config = dict(
    hidden_size=576,
    num_attention_heads=9,
    head_dim=96,
    norm='rmsnorm',
    norm_eps=1e-05,
    qk_norm=False,
    tie_word_embeddings=True,
    parallel_block=False,
    beta2=0.99,
    decay_shape='linear',
    final_lr_fraction=0.0,
    max_seq_len=1024,
    max_steps=17594,
    dataset='wikipedia_en',
)
MLP neurons of a small language model. Each row is named by its layer, matrix (gate and up: input weights) and neuron, and shows model dimensions 192-287. Each number is 500 + 25 x the weight over its row's rms, rounded and kept within 0 to 999. Numbers have three digits each. A neuron's up and down rows have the sign that makes its largest values positive.
A block is one neuron, or neurons of one layer that tend to fire together. After each block is what it responds to, as a language model described it from the Wikipedia text at the highest values.

L6.gate552:481520506492501504531502488533472451472523499510496485445463536483520550499496496482501469472532512474505455498515494482535479528501519524495467482500502472492497486522521471514496526566503458500527455509469482509570495557499486539493535601537500491508522489463508518475483484511490509481
L6.up552:528462510504565488480479471504517425479516488530497451526491520494519528487488495476471464493486500497478493479482494473524506487492511494499502493501519467513442472524504479564480507510488483492529488518456488481562481518502503557523549524541499483479485511443504530540508482496477508447
Responds to: Passive past participles

L4.gate99:528535531500525524475550478488468509542514519467479513498477554524461502434494488495515502465509511486475516479496474496534477484525528559511554505486523532456544495519514500445492505500504500473471487560561502502472495514530467468522517506465513497476488480499502489518517480470532473509
L4.up99:458506513520452462470523500480528484507512496477521508544498504490487531494474485502505493525517471510524493521499486536473519503512496518495490479489484504513519506515481476517505486502475472478554501501515498504525500468503492470519495518511481467519522503494496523474511522493476531524
L4.gate229:496520478480546546475468431478500480517451522482527504491480500492511497477524504501545506467501519502467489541480527530495511514484480531516474543534461520500475491506485514502487473522531480453509499504565480514506492483458512491489537509452555504491567516494473539461523434477476536536
L4.up229:520510524510494460528452496462479486512551556501501488488494477506472487481543493494483469465553505531508492489486516494518512509485520502496486499521509514532516484506520505486489537457509474535505490510482544503519497523487483497480534493495501540554509512516446491491515506496439516481
L4.gate266:485496531522536509474515487481478481512528495497499539478479506537500496494471550519527458536483464500513482512517477543490489486508472507524485459508483534512483470526488537531460483521494513512473514521485443469493562527496503477487516493469493487491516516506529487486490490500466494504
L4.up266:544519498490463482565504487482509514552499493497522503515505536503497501518512489514528483496530518525495513525481479432556462513472543538510490523545521512474488504505467512476492521490510472493533505524540486469528520463465503481506531494520482491506523489545505504489451472475506541505
L4.gate881:522525486455471500529488459520487509500501455499540523478482490473493484545512509486538504499502482478490519483533476446537494539503495478510475476552522522523476469477520524467525482489490520471468486490497442487497496521522480493463525515462480484527508493499506522511494514494466486527
L4.up881:492519525539546478469477490543482506506492488485536484528499504526520489488517527470459469488522475528521563521538504521497522491489546547498497511516490516460509490526487500510506490511530468513466467495531489505480464493548534498502501500456499488534519501534481479465509530550471496532
L4.gate1564:527504479482512488491440482540521471524494524501525542543483488474459474521514467501519539503513508498502484504491541506549500522485494556535532508526511525512487491498500495465495474472536520498526476526490536524506465506496489524500519507509500538476543507468520467478462482520510526512
L4.up1564:505517503518500532498454501495502463536538478460481562519479492520504484472521496459459520505502505517558472506480537513504478511513546510518525492469521521481492465479528482439495498460494535487533489504483484534505509535549530475523492521464492439446541503493536525469528478523484512493
L4.gate1784:526529569493444527519505517469544532480532468476485517537521548447509494472489472505512469484485479502546525517529526522504477462501507532475522540530526527482543485504504508476485500495483495489472455519487480491508490528480465421489510509499453540491490508495479534474483468468524480527
L4.up1784:461519513502544479463487480472528485535503544509489483515475471543462502497510473507480526475523552462499503483517514498477536531492487524507506555477468516492491480505482440528464477498505470480508480515442490499463507514517540524532505494537470507481473498526481465498456524533493506525
L4.gate1995:484515491540493512506485472499474514458478446531466505502484528493488501506550451496521540481470507491541505500523526511499473530518523498547517499508529519500474498476526521442493511486526492443497470511521513523474479500502498508515506502465492514483506509473505521490477519474486506496
L4.up1995:520516508535467489495533518463531469511487473512520481546510509473502503493531492501494454487534523494473527506531467560543495520454483482473516509496521445515487476541476476517472565525498476527464521513528528530500522519487496471475496531524483536491520510493514501489499499495545501524
L4.gate2083:544494479512486499488502475511441547534415506470472472493517503483518510520512448472492508500520537475492515488502465507560531486496502505512513531559534541467501478522514457483484513454507496502492452520497484530490507505493508482512534487527436512495464521499515489520464497523507529508
L4.up2083:497507473512543524546475472547522424511515498506500533495484516543511509514498511490473516477498480507513535468497522516470511457516509510494504507483513436527490466519506495500496466482488502498497539431515529538516485525507470539494478481519503545520487474483522508455514512511484504515
Responds to: Year in dates

L5.gate50:501519477506479470498478478518500542544514475514515531500507516472541475514482481522519521498469462464568489498519483507541513503517506461469484515542490527516502495506483525444519461490464502473488471497507493506535525516490516495452539522524523504467473536526546490517522462481530473504
L5.up50:500499504463488530463471562501448480499524506488471514528464534491507507446491505470464514529499497487483507512513512506490520481460521495487507485441511506471511458513490484511515534486491512523536550499468492488489489495486521460548545480507472531506520510504495500507515500507503516498
L5.gate219:520522503514549530450456465489490533519533522544465534509477494477472491497527477499477514492492455497515471450527481460520505480484512471493501514494477457504522525477510505523498506470529455476507462458461504483512546487462485508475532471518503488484477535478546472541495494518504495479
L5.up219:485499519498511451511535517502505536534529495448492503546520478511457518466488471510475466507496454480519519503498495534502548479518514490520505512539512466465498497509479521476516516527488503486465478560479476499508508503476465499499484480559528491460510459493484531476533488512475500535
L5.gate833:514542480482514485513498493513496513507486440486455516471501482523526479503459535514538510528509486461487531509497486481489438534526495532520473512532466480513459497529461479475483487508546503497511457498530481554518485447512566467471482491494481483480498473493557504514509550495482565529
L5.up833:498507486516480433459511512463533505480502517538528533524518479518486471487498506463468498486552435538554485480537536478503507529511495490515508472469512522507459512482481527506505463490480510492511489491503496493512487492526499511515524480554521490488546537479490459481477496487497489505
L5.gate1032:517534554497525515489469458528497487523494514495510467523530534496481463507492511520541517524486508501486522462505472509512508512462455535513489473569505501493476512495527547477482504520495495479529464452483502507519519459491518519517528519498498478491513517465510475471536494543528507503
L5.up1032:468499485519487559545532548499496505506554485534484533534484488434483547518512450475473548452497518515505530491469489478467459512522498531494527507519549547558456479501485499511482516511493482507507477486512457495523491537518496525496501529469507518489516536530522485506503537454473524467
L5.gate1171:507499510525524503494477515505490539525450515524490502546486560457486473544533498534525511501469502505459470510538453472500480482446486500519499532542490537486469495507503496477488516460477495501502475504511491482518514500485513487509511482500493536497518531466504504488501502486515522516
L5.up1171:469529548484521511494502534482500466518500519494484565525494471469507502510515482519510549495481496486493468518558497425474475479514499504523531495495462524531484485486478516533508514526504514489527469469531466537507481510487467469448493527442512515482503536491510495486503535517542508497
L5.gate1557:511525513508509515472515484466509521533484481553483477504470491489482505466485500526529507512483456484514465500505455452529506494465485501539490533490477506455494499482506525494451496520541521448521492533505442534518480460489487526477524482491490498461455489503518517502519489475520509458
L5.up1557:553491447503528515507475507510427451514508470510499468545552524512470531486492518520526505530504510489495473488483524492484510514467517519496500490523523505485490413484526504523514489490501511502520516485529512467477512479461497499534474463486498549477472527434476479517494478435521496481
L5.gate1904:493495503513507506515461513505488524533496507554476523534484551494468496496530468513496518470492490500494474497496529489481477515523495511512511515497510515493451471486509543485493468515504496460507488473524471526506466506469525491501501481483485491487522518513468525499513487475509509486
L5.up1904:495463463473517506493503475544444502509517512505492558468487481543482500487470492459461518504537507479493443548503552496450486508508524508507473466461516509478507481465503497471486500490517535498515531502514490535488485490445472537521497509486475507449495488482485538533518499507528471462
L5.gate2065:506515511508552510487491484476457521531487508515495466493502532539553502485486488501500518496539512509450459511520448551512496484502446502501478508538501513483505502503471510502494472499514516492457491457512485512509487493460515510486478495483483484467513474521515468522521474475581524520
L5.up2065:546534474544498470517481490461539480533492491444476489501572513479537460516474480502544531478486500496486528460486462485555496501451526523500472511482493477502477482502512474495504504505507495492547489514515479505498504473495494491557514464522466474477473480486530526552551502474504528492
Responds to: Sentence-opening adverbial end

L4.gate34:479452536495556497492519493502472522476476504480483511520510504513480510472484539544524506514482525474468512508519430477511453469502499522481542500518458524467460477530543500527472485516469499489509443508518482475504511471518508546452485505495534509517515517509508479518548469443537423461
L4.up34:480493500510511527494544485525496485509481440499499537484453510532498508506507516489529514485485552510517512519522467474476460444506496515521498524473464502505514534513509498487481514473472487465542516514483551522476488467513502482494505521502503469545505517528490475511489466495540525481
L4.gate239:501520504503492471476538542453454512437523473505435491484480489466546504509500505526539497477484452471485500508470510453507458477512501498509509477506521493482460473534490506521456517531453480475483476532494502497498526504492507526474479569524487489493488519461491495515505504499493489515
L4.up239:518492472514508480489480494488514510487490480525463525493490520512491478469464519555487495517515521506488510478480537456470503454505507484539462528539506503500490489486474506495478493532497468466567468527490511499516525451502476506538491527512519496508450513482478468486501452489499502523
L4.gate417:570515477545514522470530441478511521531503515505468456514512499519531518506508539514486447537451482469464501495506484458506466521509527506486519469497551482494500497492522510514466471514498504483535517434492495500486531525521468512538548532497503508446500492512527516503528513489484500493
L4.up417:506545485521534453484521476507555522513496510514516541480516464512478513519450524542435483480494490504461517498495510505524483440470454504504545469496495484505479557501499473521484476502440518520518520461565507497477519486524471518495483464504520476454452499477510467500477482489534507499
L4.gate604:521528517483512465507497495471508529492513499502454525512477475516484499523504504494516516504485497492510496531454506494499521489509506525516497509498504473499533487493507518467515504465493494478515476557468513479485521463474477514495477518530548521529508453535469526498493431544469545487
L4.up604:498513512481553508518485504491553495510477503470489491481513531483505500482536565503517525502451549498496449528501516506477507515486498486474523508562522494509508485503525516474488508531467465495517474535515529493519518499471494487459497441496500515465496500530454474517496463517455515538
L4.gate824:469478505472501544507524505507496528464530501509454501496489552491536489497488516484531494461432483500485552494491539465456484494515511466530442471466481480509475501528483496475471495493519496469542495485496511543475513513531508484511514500488527465540532481500546505546483457511521528518
L4.up824:520458498471534475536488527498520514492522488510493533501478481547522497487510533492532498491493536530482483534482507486545491466472494522458473489483450507489488470518499512493475473526462467503543494520466480510479524504457531499422499522566484505483512506485482495489517507431507476489
L4.gate828:476482500541566496470522447504508498478463485510452472491516487539506540479496507536524497514464495511477513500501460475478490479487458503539529481528494498498459503546541498517489492486444509485464474513500490508512490474504511540478441515521521458475484524556539467557472466503534491510
L4.up828:466529498545534551458515530495498474510475505503496501467473491544520452514530508452501552513530515485539538533532507539465423518510485479493520496543507456474512529485460521515482477510500463481510504513456503498493480518550487473565511494486475474491540501505504506491459542484480509472
L4.gate1829:486453476521534497540504457462497519533461488491463502527514510479475487497498525520529492494499456501541523487486473508540536510500457511502513535523530522528479484539485487488460518525486481533507508462508463505502509515472526485480479537529507505490463531463464503488521479512521489496
L4.up1829:474477529519445469557506510501468503530506509511469516515510535508498515539509445502475520504523499449511527502441508490494449505518512543487514507487534457501513510513520528547504487520505503557528516557496496520515491470504535494504468536535569450498489501552485467500533504510502477478
L4.gate2215:510454449522496513525520454486501515503504516492424539510470503491485500515498488512538544539454528532499480499486474510474526515509504503546501500556533505517450511507522512462457525507495544500494499514406498494518508492525540543435480482509511481536537513519471482495491521489477480502
L4.up2215:509491514511461537507510486509497505478503483527494468527464558501481509520457493529514451470468477473502461490497502539476484484467461498489531548479493510489503513524502497524520471538529481527498505509497521482514455474461466496535506488504494496515473461486551505539518460495562476489
Responds to: Post-noun participle modifiers

L6.gate153:480454466504504456473502451464512473506536487520483464490493491490503479513542488485517478540544492510519484489540486488496494440516460479525544518493465455502430439466513534501494493498484485488503495528480469522542541525472527517513523520510466531474465512451533544509504494517528534474
L6.up153:497497515464543482504513468468443499488525486537522475486506530525474527460504466531511473526460459505516522472537535502519465422482489463523499522494480486496477494500488507505466491509459510505485481563510523487512485487457485527498505551500454541466439492525531484514494456493509523471
Responds to: Fronted time-phrase endings

L5.gate706:481484481538475545479469484455481528509523451492507519531473509493539541520504466509509508527483513492469493446527482498460490506525442494539492477503483538465501497516502510472487469473485518496520493498458485489491498530533527523499533459521517528497521454483420480504549491466511493488
L5.up706:568491522481463496490427512501490513478492489509516472502520508505528496501529517496536494536507487511497455491499517481500509465510546544490456528499543501515489465535495540524520493454468509487513489493477502462508531512526500491514489450475515513521516493520465516473481504483451516480
L5.gate744:464530492513513519485498478484564499502466486524504471504531482508513526544483464482475490527499521462483539486523430516477457451508504513509502460517513484488504473497503497521512488458497506499516485466469527509504519513504465502492507455480511509530507488499511528486462517506555479454
L5.up744:534514504484494530503486482506514491529482510502503509520487517529480529493462551461477486490455529516471520498464501462496502500474534503474486486496501533523501501464454516521461554454507549529527502472498517491493466504535503505482485487448496487525527487481516546528522498447557498521
L5.gate1185:440477490509493491491515536525511529465512485461474494557496457513540458498502508462505482496487533514508517474511492508485495444501476421494514500462495524481515520530466531494473452485480503503496529489511504512519495541523484454491510488482447448498520494495503503453495480480517495483
L5.up1185:502521491495507491554507471446503508463447488489460559544509481498509524507469514518491481529497464519485487539460498479451471545525507472497507474502500494492480490542512470527447515521501518472508502482482504529485515458488491477514494460509528507479533499520472483512435536437498519489
L5.gate1327:478480471542503547506532460507516479515495478513491524482495486453499505544487476513526496474538554459516558522492483506517493495450509530518511495500492538479513535492499510468482542504552500513482528518471489499515482464500495490455519501491507537521513515479475516486492505460514501509
L5.up1327:488475514501477496508532486542466517485488528467446496508534497475486499484506493524480512501533466520492517490490511537501500516479525529496510488537486491492493531479491460512494514483509462502502469472490529503522492543500512515502469510502527485564544531513483551510538489501486496512
L5.gate1484:481537467466480444483499501553529532509524453552471534502501511493522487456460507531529496480510504482466523513501510456516497522518460498491498514500520558438495476533486512502528506462511483493497447471503504510557506467515501512467460481488521474476549491515478488506498492487477526486
L5.up1484:520501501541503501471482483477504489483480520512475523489502514518502550516508527493475425525453488532489535490507463490527512474465504525473478516528521494491458546512497483488500492473522558505494504505551507457493563517514540499496476417486505497518516499517480482513507500455504541540
L5.gate1844:460488521545469518497452449471486498476529501524466506484473486467541462525513523522504484487466520477543503487495480512490456508468487518487514489539490548498503495500495522494499444490484513483520484511491458507505509471506533471487515512470480505491540534564478491500495518453461465470
L5.up1844:451515526498480519492486500486479471483529559503458485470506503509511525548471507529522474540499484491505498533479507511514509510475461496472503465528488589529518467529500534538479496531516520441515520505499521504526515528520578534451571500530479488492529501497452496503488533519438508461
L5.gate1899:491529484486487480487491465511486499503501505504506442521552510495539487508519509518473517475490480476469493473522511501445482488513489496480548507523521539482515511507500500489451503458505494488566475543449456487527482496489551519471476460489527487494551519499471576529475435526493516471
L5.up1899:525503494513511514487525494489495467506517489512509471489476519530532511521499547500486510492510553504482542514507502545478472477479507499463552452516512517500516544509494452553534523532509526479491505496474493497503477541518495493480489537482520453568530499491449529482474510497540479504
L5.gate2300:510515510505497493534474464444477514530467470536483476495531492508494535480483435518490471497515523443444463502502451533471478460477485498466479452513496501476522494504517495509472502502530526511519527495507490563537488524488508516506504523472510517504548471524516488493474500509482518505
L5.up2300:487460504519486489550460505512493478512520509471515472459536481510481450485505476458518496550547511494501485543527520541466526505538502507476498513482527484538517533536494541504498467508540526499531468479439478566473496484484521535492517503513506539536486503483476558456480476483530510515
Responds to: Destructive action verbs

L4.gate146:481531498559510501489471499511511513486545478489514530482460509469501503472488490526495517543501544507531535467489510438504472482484495501499580446537493522504502462481511522504464539532517556483532509525493478512520488490499544537459503522504522493543519507520443491506491545503471455486
L4.up146:491493525496471521515519528499506480464480480514515481504510479504530444519542498489476513499468489496482483514507474522513519516467507537463484511526497534474461508536515500485549459539544457498508490512522509480471527500521480501503559489504470488480531479471488509495474510490485497484
L4.gate355:470479494468520519504523471523469492474522535493517506521500474544485476508526462499512564504511502523469460547573484513488457515520517465510494479513512495503549516499473506477450486513509489465511456497477466507529504509508488500524503532506506493505475468481516494442518493456470466528
L4.up355:488555490536520472521489515499489529550493527562469510498494471526533496460484453518493510490505478524543473483485461544523478517474477480501514504529455473462499529517494490511489470509486454503499490499494513571490480530529505493469472510508517454518544466499497518486501498516474515491
L4.gate732:520522471508517493524440484482501494516545513498486478512505505458494488465494493507523502523509541512496505495488462476477468544502508498473499520492483491496486499503487545469495509509519467511525469460505532539517462462547461461485516444508517485476451521482497496542475547436465487465
L4.up732:519476520525513488504555498457517496484507501473470517441517532486562478500514517517513489502471456485482511485498523512556477515491476514517505493537471520526493500503515479478496522537518481536469518494499493509487516526482476501491455471521534483518510514509456504509461477515463524494
L4.gate752:479531498473476491488518450512524502484471532511462501484518490485520542508482490520531464508519414480485480462470522516492510518512427492477483475472477513503480523514510514480478494509487459560502528520518509501527479513498518456505492498539530484479543484499523494495503512506461510479
L4.up752:494526496515485502521526467541541466503490424476508484516473491461485465480504525498472540539487506508493484465510479441533454557502522489499488496512515467526506444508513508511514555530504502541476456527474501525511484488500497494507530499522525514489484532472474477480500527472485505502
L4.gate1117:524510522575507480500562483471467525500473520543488515507495497487492454515497495497512472498455450506523514518511483506510502472524514467465500491522513484505481520529512483512509542527491484554461521511513462551477492527530493480554510473524513507504474481508489497501486461531496511484
L4.up1117:500534512505487483467522498504510494501507540504486496501466462470525490525487471528515521451499518502483451500473507499520526518479555488524515526533475508495485484457472524509518510520500503476521472509501513513499497521501503509468539494455547493513488477512463494484459501504410542474
L4.gate1211:470542488511475501493483498484521486490510489502444490509487506489526539521513511474476509539493481530477511491487488463492479502482507502519494523501522512501498535500506501513524508426495469495507451470474552540491504498533506548470519504488496466502482530519442491528487543483509486488
L4.up1211:463485520542498490520481487479545493519469506509486531510491529516531485513472491490493485506514512495493495505460513465460489514509522488471531544483517492493541538519483477507490490498515506481506511513508473486507492509493526490483518531529468489440555445504515506507517516494483438522
L4.gate1323:499493491513530501478490516494462501473504504487521523521453505475529475508533509556487511516520504480476462449494433491522479487498499477474513526559500511480497463515499477496473493509521485482518506487483555540505530514531501538520551504474513480486488512498519504480486558451487550548
L4.up1323:521510536481482485548521536501549512454477471438464479506467539439549487527520507508495531554488521507490476481518504524511461491469496508536491543491545447497484486472455508498501485501507479491522504537518534493491461467517542542525477495491501502482521462467484455484523531519466548501
L4.gate2126:486532451523492513449492512493458503479498488531511441497479538501507515512486467512513509488514490467466481508485479517489504468490510545501512493495479556502522494567480488522513515507510508511525510507467491567536522504488478538477491508515533494498545468461480549480506478517490441471
L4.up2126:527484488493492503494520525528546483545543486493520520518500495478499546503517508487506511490468538504479439498502501491515436470523484482506483491475441500501465468507481543439500460532480476528507500469527455494512498544501467499492546498513528477470508523509485509531459499456514476495
Responds to: Death and adverse outcomes